{
  "final_lr_fraction": 0.1,
  "train_tokens": 1036000000,
  "dataset": "wikipedia_en"
}
MLP neurons of a small language model. Each row is named by its layer, matrix (down: output weights) and neuron, and shows model dimensions 368-463. Each number is 50 + 15 x the weight over its row's rms, rounded and kept within 0 to 99. A neuron's up and down rows have the sign that makes its largest values positive.
A block is one neuron, or neurons of one layer that tend to fire together. After each block is what it responds to, as a language model described it from the Wikipedia text at the highest values.

L3.down115:72 37 78 55 39 52 48 62 61 35 59 23 72 32 45 38 43 49 53 69 60 60 10 59 64 48 80 67 48 40 52 42 79 26 43 48 36 49 36 89 58 66 51 36 35 70 47 62 42 77 61 34 59 65 44 40 55 76 62 49 53 50 65 69 34 52 43 57 51 47 35 71 74 45 56 58 66 16 72 64 57 52 44 32 65 47 34 32 57 21 71 54 37 45 38 28
L3.down325:68 61 38 46 42 53 36 49 49 62 47 69 57 53 64 64 66 66 38 31 38 70 63 52 57 70 49 75 64 50 30 48 54 43 83 74 23 61 56 20 72 49 49 48 56 55 64 33 44 64 70 57 66 57 73 45 64 67 46 41 87 56 57 71 41 55 52 45 50 57 66 76 57 68 70 52 51 55 68 54 52 48 92 37 46 39 31 55 38 65 51 05 57 37 52 49
L3.down552:00 70 52 43 46 55 56 47 47 61 49 32 40 55 50 46 57 47 38 32 48 37 42 43 40 56 44 33 64 33 66 46 51 72 66 32 40 43 47 78 73 28 63 73 52 40 26 32 41 30 99 52 33 70 66 63 59 58 38 32 55 43 49 32 46 70 72 39 41 37 32 33 72 33 87 50 53 58 34 67 76 54 36 61 48 67 40 62 46 67 26 33 32 32 49 55
L3.down969:59 65 60 50 43 79 40 35 53 33 94 30 36 39 50 39 38 61 41 58 43 51 56 64 50 39 43 60 29 70 41 51 53 75 44 48 26 57 68 29 41 51 49 38 57 45 67 75 57 65 44 46 59 53 44 62 78 04 51 52 39 52 33 45 41 42 36 30 32 73 20 42 25 18 66 49 15 41 62 52 50 57 41 37 66 19 38 43 38 51 66 59 39 45 43 73
L3.down1033:62 57 64 31 75 45 69 63 32 45 52 28 74 41 27 39 60 55 43 28 78 45 49 60 38 68 62 65 50 52 39 74 45 57 47 50 46 38 54 38 67 58 37 53 49 61 42 16 47 58 37 79 70 29 52 42 63 76 38 47 44 60 40 67 53 38 54 50 48 64 40 52 50 80 59 60 55 42 49 42 48 57 47 53 54 46 37 53 59 26 71 43 30 65 59 31
L3.down1157:61 26 35 50 38 44 55 41 54 53 42 78 44 52 63 40 54 46 38 79 77 44 55 18 53 31 49 62 55 38 36 62 58 40 65 63 33 61 51 58 43 51 73 43 77 68 49 30 52 49 44 54 51 42 79 75 59 58 61 57 43 54 48 70 54 34 34 63 14 60 57 38 47 48 29 52 48 20 77 37 55 69 53 70 71 82 32 54 41 42 58 73 52 65 83 72
L3.down1428:26 54 47 65 52 47 56 36 42 62 47 70 49 37 59 42 62 39 38 42 34 47 38 68 44 50 60 38 59 44 71 46 65 41 36 49 60 52 31 16 44 50 51 54 50 34 27 33 50 78 59 56 49 64 31 69 45 37 59 27 47 55 32 64 71 64 44 54 61 57 97 69 60 52 52 51 77 38 70 33 34 39 18 61 29 64 47 65 50 63 52 33 41 88 35 68
L3.down1439:38 84 55 40 55 52 35 42 53 64 68 52 52 38 35 57 54 40 60 51 62 54 43 30 50 50 55 03 38 83 53 58 56 64 50 52 56 46 35 61 25 63 58 65 64 42 62 52 34 44 62 05 50 59 64 52 38 59 35 74 20 29 41 57 34 71 67 33 68 46 72 81 46 54 29 37 37 79 34 55 44 62 62 48 53 73 33 36 64 44 51 86 69 41 42 43
Responds to: Chart positions and totals. Digits of ranking or position numbers, mostly music chart peaks (number 62 on the Billboard, No. 170), plus 100.0% in vote-total table rows and other table-cell numbers.

L5.down641:30 35 64 85 43 37 34 76 59 66 62 40 53 30 74 42 78 43 47 44 48 24 49 54 00 56 31 35 34 57 24 48 28 57 63 51 43 27 57 43 53 39 53 82 39 70 44 53 54 35 38 47 41 52 24 49 41 62 54 48 53 58 40 58 40 58 51 61 39 30 71 53 31 55 77 52 62 18 65 36 51 49 29 74 59 59 67 20 48 38 52 47 52 44 57 60
Responds to: Formula and table fragments. Short digits, letters or word pieces inside structured text: chemical subscripts (O_3), math indices, table cells, and model codes (F/A-18), plus scattered ordinary words.

L3.down21:63 44 59 38 56 58 46 28 36 61 30 66 58 35 59 46 67 77 44 41 66 64 51 40 45 79 61 38 42 50 34 77 65 44 50 46 43 33 58 70 32 26 75 31 58 32 49 77 24 33 43 71 23 46 61 68 44 30 54 45 59 60 45 52 37 42 56 66 66 57 41 36 75 60 67 54 41 67 36 50 58 47 31 65 58 62 62 00 20 52 51 38 37 57 42 74
L3.down389:41 51 66 47 41 61 55 52 39 45 63 65 34 50 43 56 48 42 46 38 30 32 45 59 65 52 61 50 62 53 56 34 44 74 43 26 65 34 42 27 26 32 52 55 56 61 25 73 24 52 28 69 56 61 42 38 19 70 48 29 56 39 43 45 51 63 38 49 48 51 64 52 13 33 67 39 56 58 45 58 42 47 51 39 45 58 43 23 65 56 36 89 43 53 57 64
L3.down403:37 40 48 43 71 50 84 41 52 53 63 27 32 74 56 50 50 55 58 62 32 40 29 29 43 67 74 39 30 51 65 40 62 39 38 38 55 48 21 67 51 70 29 32 63 75 61 45 50 23 62 28 51 42 13 59 57 47 54 53 65 47 46 40 56 56 66 73 63 67 42 59 58 40 55 49 56 74 62 44 53 36 48 79 33 58 44 61 39 51 58 30 44 39 49 49
L3.down486:61 34 47 50 58 21 55 54 53 38 61 36 31 87 36 41 31 48 53 69 46 40 49 52 51 51 62 50 74 44 59 32 38 63 54 55 57 60 73 32 46 52 73 62 71 73 33 46 29 54 78 58 62 48 43 64 56 61 46 43 47 73 54 66 48 57 43 78 38 56 61 40 78 48 49 54 42 96 58 37 24 60 27 68 78 55 52 63 67 40 61 72 50 51 45 45
L3.down515:42 52 34 50 42 82 66 61 44 49 56 48 61 36 27 50 34 51 81 52 58 51 42 27 60 68 38 76 42 43 59 45 37 83 56 25 51 19 77 51 38 39 55 55 69 58 39 25 24 77 33 65 73 50 61 61 56 60 63 40 55 55 66 54 59 62 56 28 52 52 61 48 53 53 39 49 42 95 33 40 18 53 36 43 51 75 37 50 35 40 49 54 21 49 32 57
L3.down785:73 50 16 49 63 38 29 48 71 57 36 28 42 25 31 35 31 56 43 30 37 43 55 47 59 59 57 69 61 42 60 45 31 42 42 51 37 30 48 44 69 65 53 77 45 74 41 77 38 38 55 59 56 30 48 30 54 59 21 50 51 87 44 61 73 76 29 68 44 37 57 52 43 85 64 65 47 80 66 55 66 58 52 50 74 51 57 73 29 44 60 61 48 50 55 42
L3.down816:78 66 34 66 45 40 55 64 51 46 27 57 33 42 63 69 55 54 60 60 52 63 24 37 57 54 34 68 17 30 54 55 25 46 50 44 60 42 46 39 53 20 42 36 29 59 58 48 54 59 64 50 37 41 69 39 34 36 38 38 30 27 69 58 47 89 26 47 41 73 62 29 65 41 43 26 37 90 38 60 32 63 38 57 71 77 31 29 34 33 34 39 10 52 58 44
L3.down1071:63 46 43 45 49 44 38 51 45 77 66 70 53 63 53 57 66 54 68 33 32 54 66 58 52 46 53 35 89 48 62 36 43 57 47 58 52 30 41 43 61 49 54 38 68 39 45 53 20 53 45 59 49 48 45 56 62 60 57 58 61 78 60 48 47 71 48 56 30 19 35 37 43 67 51 48 67 68 31 29 44 52 62 84 27 59 43 57 46 48 67 49 79 35 37 52
Responds to: Clause-boundary connectives. Clause-ending punctuation and conjunctions closing a full clause before a new one, especially contrastive but after a comma, plus commas, periods, and "and".

L2.down544:57 56 33 68 52 37 34 26 71 71 54 28 43 33 65 45 47 39 61 62 63 46 62 36 38 58 62 41 84 39 34 76 59 74 47 57 37 58 26 47 53 44 45 51 42 50 35 48 26 40 83 39 58 35 40 32 59 50 37 41 56 51 38 63 99 55 39 34 60 46 41 60 38 53 75 42 25 33 30 58 62 74 57 68 66 54 50 35 49 62 91 32 37 55 57 41
L2.down598:56 50 91 58 43 64 35 34 47 52 71 72 67 61 58 20 44 52 51 44 77 49 60 30 42 51 73 60 34 53 44 57 45 31 29 73 48 69 71 61 55 68 54 43 62 38 27 42 34 55 56 63 52 50 56 54 73 77 57 62 38 67 51 47 65 50 67 26 60 47 62 59 63 39 54 60 37 33 64 59 41 50 39 61 38 50 54 61 43 38 48 67 34 52 37 62
L2.down649:40 60 50 39 68 61 53 40 72 32 31 44 41 68 45 40 28 26 53 69 71 35 42 62 60 23 42 68 45 55 39 52 24 33 70 50 67 47 40 54 56 39 46 55 52 46 73 55 63 49 40 31 58 41 37 40 48 41 73 55 69 63 51 60 77 39 41 30 36 56 51 52 55 58 29 39 59 46 44 51 52 23 56 44 44 43 54 48 68 24 56 46 34 51 31 31
L2.down673:41 47 40 59 47 56 71 30 60 83 59 73 71 40 69 34 46 32 72 45 45 52 62 27 64 68 54 39 40 23 24 62 60 35 72 58 36 53 37 58 53 45 38 63 43 57 46 47 56 33 63 69 49 43 48 27 57 47 12 55 49 28 70 62 40 56 47 61 20 45 44 60 54 67 30 45 49 43 49 58 39 52 53 53 58 62 78 41 19 44 46 62 46 36 71 52
L2.down991:49 52 52 61 73 45 61 29 71 53 64 49 66 65 41 66 29 55 55 49 92 57 68 51 37 42 66 54 59 57 32 42 57 29 39 97 49 26 52 48 36 25 13 46 46 53 77 61 61 48 22 57 70 52 49 57 44 49 27 54 59 54 53 34 62 54 60 61 27 35 72 59 67 14 44 65 51 41 69 46 46 73 58 52 65 53 48 42 42 50 27 55 34 63 88 41
L2.down998:65 41 38 55 76 53 42 35 34 48 58 57 58 40 14 37 42 37 47 66 82 46 60 30 50 28 65 46 42 19 38 66 42 22 51 57 37 64 69 37 50 54 61 28 45 51 35 46 42 55 53 82 59 67 60 61 81 47 40 51 59 61 58 45 40 51 67 40 50 61 40 63 54 34 49 22 43 39 73 63 55 47 25 52 39 34 54 41 54 51 28 59 12 46 29 34
L2.down1167:56 25 70 35 76 62 37 50 61 61 42 63 66 31 47 17 82 30 54 28 67 37 61 55 47 75 41 65 42 75 37 45 21 62 46 53 40 45 40 23 60 59 35 50 83 68 57 63 62 26 52 48 46 53 32 58 53 46 28 44 47 53 83 39 62 42 62 60 34 67 40 43 46 15 61 58 31 52 45 45 49 30 52 50 31 47 36 41 66 38 59 57 43 70 47 42
L2.down1273:37 40 44 91 74 43 53 41 47 66 49 61 76 57 49 47 84 51 47 67 55 47 49 41 43 38 40 43 42 37 56 32 51 53 45 61 28 50 54 46 72 47 77 46 41 63 58 21 30 61 76 59 85 36 42 92 66 70 21 53 54 68 74 22 63 28 73 43 42 45 42 48 84 41 43 40 40 43 54 20 16 71 37 51 76 63 49 71 33 61 52 37 52 56 37 55
Responds to: Final digit of numbers. Last or second-to-last digit of multi-digit numbers such as money amounts, ages, stats-table cells and counts, e.g. $610 million, 358 | 16.

L5.down320:76 56 30 32 59 39 54 41 39 79 45 27 54 24 45 59 42 18 39 12 62 58 63 67 48 44 37 62 49 37 56 42 35 37 39 56 49 41 41 45 62 53 73 44 27 38 44 43 76 46 59 33 85 33 48 35 32 37 65 40 56 49 57 24 43 43 52 61 56 75 50 53 47 63 50 51 52 84 47 42 56 38 53 84 72 45 40 41 45 50 50 84 39 68 49 22
Responds to: Continuations of set phrases. Predictable next pieces of familiar multi-token names and words, strongest after Billboard (200, Hot); also inner word fragments (tri-ath-lon, bar-it-one, cact-i).

L2.down82:44 37 53 60 41 42 56 37 61 34 47 51 50 38 49 78 70 50 73 55 44 87 52 58 59 73 34 45 49 20 78 42 54 87 62 36 49 48 71 52 49 41 42 63 53 53 63 79 21 51 47 61 11 42 51 48 40 39 62 57 42 65 60 65 64 58 33 63 58 64 61 48 38 55 50 25 74 97 33 53 33 65 25 58 74 36 67 48 23 72 42 67 70 75 45 35
L2.down108:43 55 12 48 34 34 57 44 58 38 61 59 72 76 59 20 44 47 58 34 41 77 37 54 58 54 16 42 34 50 57 52 42 54 46 50 51 45 58 21 27 71 65 33 37 61 60 38 51 44 36 49 37 65 51 70 55 59 59 37 70 60 63 40 42 59 40 54 58 55 26 80 61 62 63 63 67 37 43 35 55 51 44 43 39 66 33 77 55 61 41 41 53 66 56 59
L2.down129:36 67 16 36 55 68 57 34 41 67 83 61 39 28 47 54 53 46 55 65 42 62 62 42 48 44 29 43 33 40 57 60 56 54 63 55 82 18 69 51 38 69 48 59 36 50 63 40 34 54 80 58 48 43 37 51 61 24 35 48 60 44 47 36 51 80 46 43 60 46 35 53 22 54 43 57 58 68 41 38 29 62 54 69 40 56 63 35 67 45 52 46 64 42 36 76
L2.down196:44 55 61 37 59 54 79 13 52 54 49 24 42 41 57 49 62 45 47 65 64 61 57 37 63 59 45 42 43 13 42 50 34 78 41 50 29 43 72 24 45 28 70 25 41 67 54 50 28 41 62 16 46 56 53 41 62 44 33 36 36 65 70 65 57 34 69 66 66 41 63 25 44 63 54 38 60 57 31 44 78 63 37 71 61 51 54 25 41 63 42 52 48 35 61 55
L2.down263:64 35 31 30 65 33 61 55 26 39 31 53 51 40 55 37 86 32 65 38 39 41 68 51 45 67 55 37 37 32 51 45 47 52 76 36 51 44 68 51 78 35 71 33 49 28 33 32 49 82 44 55 53 38 17 54 77 65 39 70 52 47 69 50 80 68 65 58 51 50 55 56 39 60 49 42 49 36 40 53 45 67 44 76 66 67 26 49 74 41 64 56 99 25 39 36
L2.down945:71 51 25 64 52 35 43 55 67 46 45 31 61 43 48 44 30 53 68 69 26 67 39 39 50 51 44 56 56 28 43 63 35 80 66 33 65 44 76 39 45 56 39 46 68 52 53 67 56 53 64 41 33 59 33 40 32 45 49 67 57 56 44 30 65 67 39 52 64 51 37 38 47 70 47 19 84 63 64 21 21 40 28 43 33 51 45 14 47 52 58 66 33 31 49 47
L2.down965:65 46 28 55 37 51 56 47 48 52 42 64 65 45 49 50 47 35 49 48 44 57 40 31 33 78 63 45 46 49 35 51 62 45 34 50 70 55 62 72 69 45 83 35 62 45 74 78 36 38 40 48 63 28 47 52 58 43 54 50 61 50 48 66 48 45 70 50 46 25 37 43 35 53 45 62 44 45 30 75 38 71 30 56 49 61 75 42 35 76 64 58 69 57 63 62
L2.down1530:46 57 87 48 53 54 70 33 27 47 50 32 64 36 29 39 41 25 54 34 50 62 47 57 53 60 48 52 28 74 60 43 53 50 56 40 71 54 55 45 52 41 50 51 52 39 37 71 28 66 49 20 15 63 43 62 05 35 31 64 82 56 62 59 67 28 70 32 67 75 52 25 59 44 61 44 62 36 61 42 61 59 22 43 58 48 40 56 51 67 48 50 75 75 57 59
Responds to: Sentence-ending punctuation. Periods and combined closers that end a sentence, such as . or ." or ). or ".', across any Wikipedia prose, often followed by a line break or a new sentence.

L5.down311:47 42 37 48 39 38 41 36 52 49 63 77 32 49 70 59 53 61 21 36 44 26 69 33 64 58 25 39 59 39 64 67 51 20 78 49 61 61 79 44 35 53 54 27 49 60 76 60 71 46 63 38 69 28 35 66 23 46 54 43 64 75 48 45 24 60 72 54 67 63 58 40 40 50 54 34 60 80 29 37 56 28 68 45 61 52 39 65 57 66 55 10 44 45 40 74
Responds to: Predicate-opening copulas. Mostly copular verbs (was, is, becomes) right after a subject noun phrase, opening a predicate or state, e.g. the area was, the terrain is.

L2.down47:55 37 58 52 38 64 54 69 48 74 54 50 62 46 75 35 70 39 56 52 51 37 76 44 39 36 54 50 32 32 29 52 72 49 59 46 32 51 38 40 35 46 22 44 61 30 30 58 63 37 27 32 81 41 38 27 24 23 73 54 60 40 41 78 55 66 36 35 47 53 47 23 73 52 72 40 40 58 51 49 20 65 48 68 68 39 45 53 38 40 40 32 64 59 50 56
L2.down419:45 73 27 22 42 35 42 40 65 45 41 54 60 40 50 49 33 70 67 59 78 51 35 41 38 16 44 56 26 53 40 39 37 41 71 61 44 52 41 61 41 72 64 86 59 61 30 66 51 37 50 66 49 48 46 63 52 38 53 54 64 32 61 43 55 69 55 59 61 42 46 55 58 30 31 19 32 31 36 31 52 99 50 45 63 71 41 61 50 45 60 64 54 53 54 24
L2.down578:78 47 31 46 65 57 60 51 72 28 40 35 39 58 40 41 36 53 50 52 52 48 45 35 79 42 44 46 81 54 40 46 47 45 51 59 38 46 37 39 26 33 53 53 75 17 41 64 38 41 59 66 41 42 15 64 43 28 41 36 62 56 38 55 52 47 48 58 80 50 42 11 41 38 57 57 42 59 52 69 36 51 56 35 58 66 32 43 25 75 45 46 52 31 33 52
L2.down815:57 62 33 48 63 58 37 77 46 44 45 49 29 45 65 54 46 68 59 36 81 55 36 52 28 57 38 31 64 32 63 67 28 65 36 11 59 60 58 81 39 47 63 96 60 29 34 41 69 54 29 81 53 57 54 58 57 58 58 57 45 46 68 61 46 68 51 39 80 64 53 78 59 64 64 58 40 52 63 29 22 45 41 52 52 50 40 71 45 44 56 52 61 88 63 72
L2.down964:54 55 68 47 46 63 60 56 52 47 23 75 54 48 41 33 51 60 37 22 22 50 71 42 63 33 54 51 89 60 29 62 54 50 17 47 43 81 33 52 53 49 48 54 39 37 59 58 52 55 39 47 66 51 60 23 41 37 62 50 66 46 77 61 47 44 55 80 67 52 50 29 80 75 49 30 14 43 77 44 29 55 71 58 48 58 52 67 53 31 66 78 64 38 62 29
L2.down1205:60 48 59 24 52 65 41 38 38 50 63 50 66 73 86 83 45 55 55 81 70 43 11 62 42 78 83 71 69 52 85 57 67 76 58 62 76 32 31 86 33 37 36 67 63 59 47 31 60 46 42 74 40 63 73 39 41 75 58 58 53 38 90 31 35 43 65 32 30 29 55 71 60 47 31 54 46 55 61 83 49 33 56 68 68 44 63 40 43 43 55 67 59 30 41 38
L2.down1214:39 74 63 36 66 52 25 27 41 45 21 48 47 63 51 44 28 41 55 35 93 60 68 24 32 60 81 56 32 55 32 42 37 53 63 59 60 50 51 47 41 71 40 58 58 41 49 51 44 45 55 58 53 34 52 59 68 42 38 42 48 55 67 50 52 57 32 53 58 27 66 27 67 19 54 54 29 70 66 63 43 43 38 39 28 54 23 49 80 31 61 19 51 47 69 60
L2.down1332:37 53 48 47 44 47 28 54 50 56 22 52 49 47 50 26 67 34 34 40 41 67 79 48 35 34 31 83 59 73 44 56 46 59 60 38 45 41 59 56 44 79 42 38 55 68 55 72 60 47 71 66 61 41 61 66 35 40 33 55 71 71 82 54 38 65 17 64 64 79 21 44 71 60 53 48 30 41 58 38 49 43 50 55 58 47 42 48 45 43 35 54 32 57 63 55
Responds to: Number after "No." labels. Digits or number words right after "number", "No.", "#" or a label colon, usually chart positions, as in reached number three, No. 170, #439.

L2.down206:53 51 46 29 46 70 54 85 55 52 59 45 56 34 57 47 54 39 57 34 48 35 59 33 43 46 64 54 64 37 58 35 59 47 47 48 44 68 41 38 52 29 50 60 18 41 52 56 58 41 32 37 46 37 74 20 57 50 59 27 49 31 55 32 53 45 50 45 55 26 58 42 44 39 70 24 58 99 41 37 64 39 77 67 56 48 43 57 58 44 84 24 36 57 28 42
L2.down459:52 46 23 35 47 57 50 46 67 70 68 62 39 64 76 61 38 42 56 26 50 51 11 19 39 40 14 19 45 51 55 54 58 42 47 26 55 64 49 32 49 30 50 59 53 55 57 40 59 58 29 60 27 66 55 41 31 58 48 49 59 53 33 51 47 45 24 36 51 28 58 62 15 57 38 47 69 62 14 39 44 53 52 41 36 33 53 60 36 44 24 59 46 53 56 71
L2.down474:24 45 49 44 40 59 38 74 62 52 42 60 23 78 82 67 85 59 34 30 50 56 53 32 47 54 14 27 55 48 51 58 73 40 31 51 51 67 42 68 53 42 39 41 68 35 33 61 71 59 61 82 46 56 59 38 23 42 53 39 41 61 70 48 67 65 35 60 63 65 43 71 36 40 28 57 53 95 48 53 73 48 46 30 39 56 47 42 18 49 31 56 34 72 56 52
L2.down520:68 59 46 62 58 59 64 62 41 32 45 34 46 45 39 04 78 27 53 50 35 38 48 39 36 83 64 58 51 60 71 80 43 47 41 19 63 52 47 67 55 25 32 45 46 47 32 66 64 58 54 31 49 42 52 28 50 41 80 33 30 44 39 43 60 44 71 24 70 65 33 50 49 44 76 42 76 25 56 34 53 35 86 64 32 40 74 44 49 57 48 51 68 55 51 35
L2.down537:41 57 39 51 38 70 60 66 55 41 76 82 33 53 60 52 49 44 60 53 52 41 37 53 32 46 33 58 56 37 55 12 69 37 52 39 53 54 55 51 58 70 46 47 30 36 56 58 44 69 69 75 47 59 49 50 51 49 90 53 63 72 47 66 73 54 48 28 82 57 33 57 35 54 58 38 68 56 35 06 39 48 24 33 34 69 43 64 41 25 42 52 48 66 24 50
L2.down609:68 35 50 61 34 51 58 42 76 49 62 70 53 77 72 61 62 85 44 26 62 37 54 44 54 71 70 43 36 35 48 37 38 40 52 34 75 82 60 55 24 37 67 44 67 36 43 64 27 45 60 43 55 51 77 52 58 53 52 64 64 57 49 66 66 25 57 46 63 49 23 72 74 41 41 58 66 99 42 65 33 56 79 49 30 61 53 15 40 31 52 51 54 38 71 34
L2.down628:68 47 50 25 60 43 66 81 56 60 47 33 66 35 59 59 34 77 29 56 19 47 40 32 43 50 56 31 50 58 46 51 67 56 45 75 37 75 46 52 57 59 36 48 63 46 45 45 53 60 72 55 37 44 69 40 51 44 48 28 64 55 41 31 41 69 35 19 45 61 63 84 75 53 63 61 25 28 25 32 80 23 61 66 47 21 48 56 61 62 55 68 78 57 45 28
L2.down1048:39 46 30 52 52 64 73 37 69 77 36 73 36 42 59 80 56 27 44 32 24 60 43 52 46 56 50 28 36 36 09 34 70 59 40 13 67 66 56 43 63 04 58 44 60 37 57 64 65 45 55 53 44 68 69 22 28 32 52 31 59 52 65 24 45 77 49 58 57 30 58 30 50 59 65 51 46 71 20 58 73 65 60 50 33 85 53 62 41 57 49 29 44 60 27 45
Responds to: Main verb after subject. Finite verb (mostly was, is, were) right after a subject noun phrase ends, as in "Green was set", "its first headquarters was", "teams were".

L3.down270:58 77 60 62 36 43 54 59 47 29 52 68 24 38 46 33 38 52 51 49 74 58 33 24 77 58 67 51 36 51 38 63 68 44 79 38 67 60 73 50 50 54 68 55 63 12 52 53 80 70 58 62 66 21 31 39 74 40 57 32 18 58 47 46 60 54 52 49 27 56 64 18 31 46 89 44 71 54 63 55 21 42 28 59 64 49 49 53 54 89 19 75 53 39 32 45
L3.down299:60 36 64 82 51 60 64 52 45 49 34 60 56 53 72 56 44 52 60 56 52 14 31 52 55 44 28 52 66 66 55 47 60 59 23 49 64 67 53 64 58 38 39 53 41 61 31 67 24 86 61 59 73 24 49 61 39 30 31 46 74 51 50 28 59 21 33 53 64 46 53 49 30 49 84 37 47 06 56 38 45 69 41 44 42 36 69 72 82 55 52 65 64 55 49 61
L3.down495:32 43 63 58 46 41 45 36 67 53 51 51 56 64 36 63 49 43 76 63 79 58 38 55 42 45 72 65 63 51 49 58 69 44 39 41 43 69 49 78 45 32 50 59 46 51 38 53 75 61 44 41 68 24 40 42 69 54 62 51 54 66 51 61 69 42 27 58 56 37 72 60 16 78 46 67 55 54 59 45 60 52 61 43 49 40 52 43 55 25 66 40 60 59 65 62
L3.down563:67 52 57 37 38 65 48 45 70 91 65 78 37 27 60 75 53 30 60 73 57 37 63 66 65 59 52 73 39 54 59 58 62 51 55 71 63 34 53 60 74 29 55 30 55 75 63 47 54 39 68 56 60 23 68 47 19 68 60 48 73 24 82 56 46 47 52 52 44 51 55 56 44 64 53 66 44 41 71 66 64 39 58 73 42 37 43 46 76 46 23 54 60 34 59 58
L3.down1144:49 73 41 46 45 75 18 40 51 60 54 57 71 36 45 48 23 49 69 45 60 50 57 29 18 53 37 74 36 40 47 53 25 74 69 51 67 61 64 53 66 33 50 42 49 51 41 50 60 40 66 50 51 36 74 56 69 48 42 48 37 51 40 80 61 50 76 61 64 23 28 52 55 64 13 42 36 50 74 37 88 34 49 29 55 49 52 51 75 17 38 05 47 58 55 46
L3.down1149:41 49 39 59 42 63 77 45 47 41 47 72 38 31 61 33 44 36 65 50 51 43 51 61 44 50 22 38 61 31 49 28 68 14 47 41 33 50 74 51 40 77 45 39 44 46 56 76 12 50 42 34 40 60 38 54 21 47 55 83 47 12 68 53 42 39 39 47 56 43 16 32 27 85 46 57 52 38 68 44 37 53 65 55 69 51 51 48 58 51 51 24 52 49 72 43
L3.down1183:64 25 28 80 44 41 29 60 62 39 74 46 40 34 83 57 46 11 41 65 40 50 69 73 61 50 19 55 42 43 40 50 57 32 43 49 59 82 35 64 42 52 30 55 47 56 77 52 24 62 56 51 47 21 51 71 48 61 09 36 45 86 50 43 50 27 39 47 70 51 22 62 45 68 63 74 55 16 47 57 60 47 63 30 48 62 61 48 55 56 77 36 74 38 53 62
L3.down1424:61 62 75 72 31 53 12 38 42 65 59 46 51 66 46 73 62 33 59 27 67 50 32 49 39 62 85 48 47 36 61 39 57 64 45 31 19 23 66 56 42 56 60 50 45 28 56 57 42 58 70 50 29 58 56 55 46 48 46 47 36 58 46 32 49 17 49 48 61 47 48 28 64 66 39 40 29 70 12 58 50 69 29 32 35 54 80 79 47 30 39 50 49 50 74 36
Responds to: Digits inside numbers. Single digits or letters inside multi-part numbers and formulas, e.g. the 2 in 250, subscripts like O_{2} and HO_{3}, ranges like 40–50.

L5.down720:52 19 57 53 43 68 48 39 44 57 55 70 71 63 31 63 59 59 63 46 47 99 54 15 51 42 52 55 49 55 51 67 32 44 45 44 50 46 65 56 44 39 63 39 56 53 55 41 57 66 62 64 45 60 60 61 45 26 58 34 53 68 49 71 55 48 61 56 56 55 51 56 57 45 43 48 55 36 24 41 37 44 56 48 48 59 55 50 27 59 50 29 68 43 53 51
Responds to: Sentence-ending periods. Final periods closing long, multi-clause narrative or factual sentences in articles, such as "frees Barbara." or "leader in Wales.", followed by a new sentence or paragraph.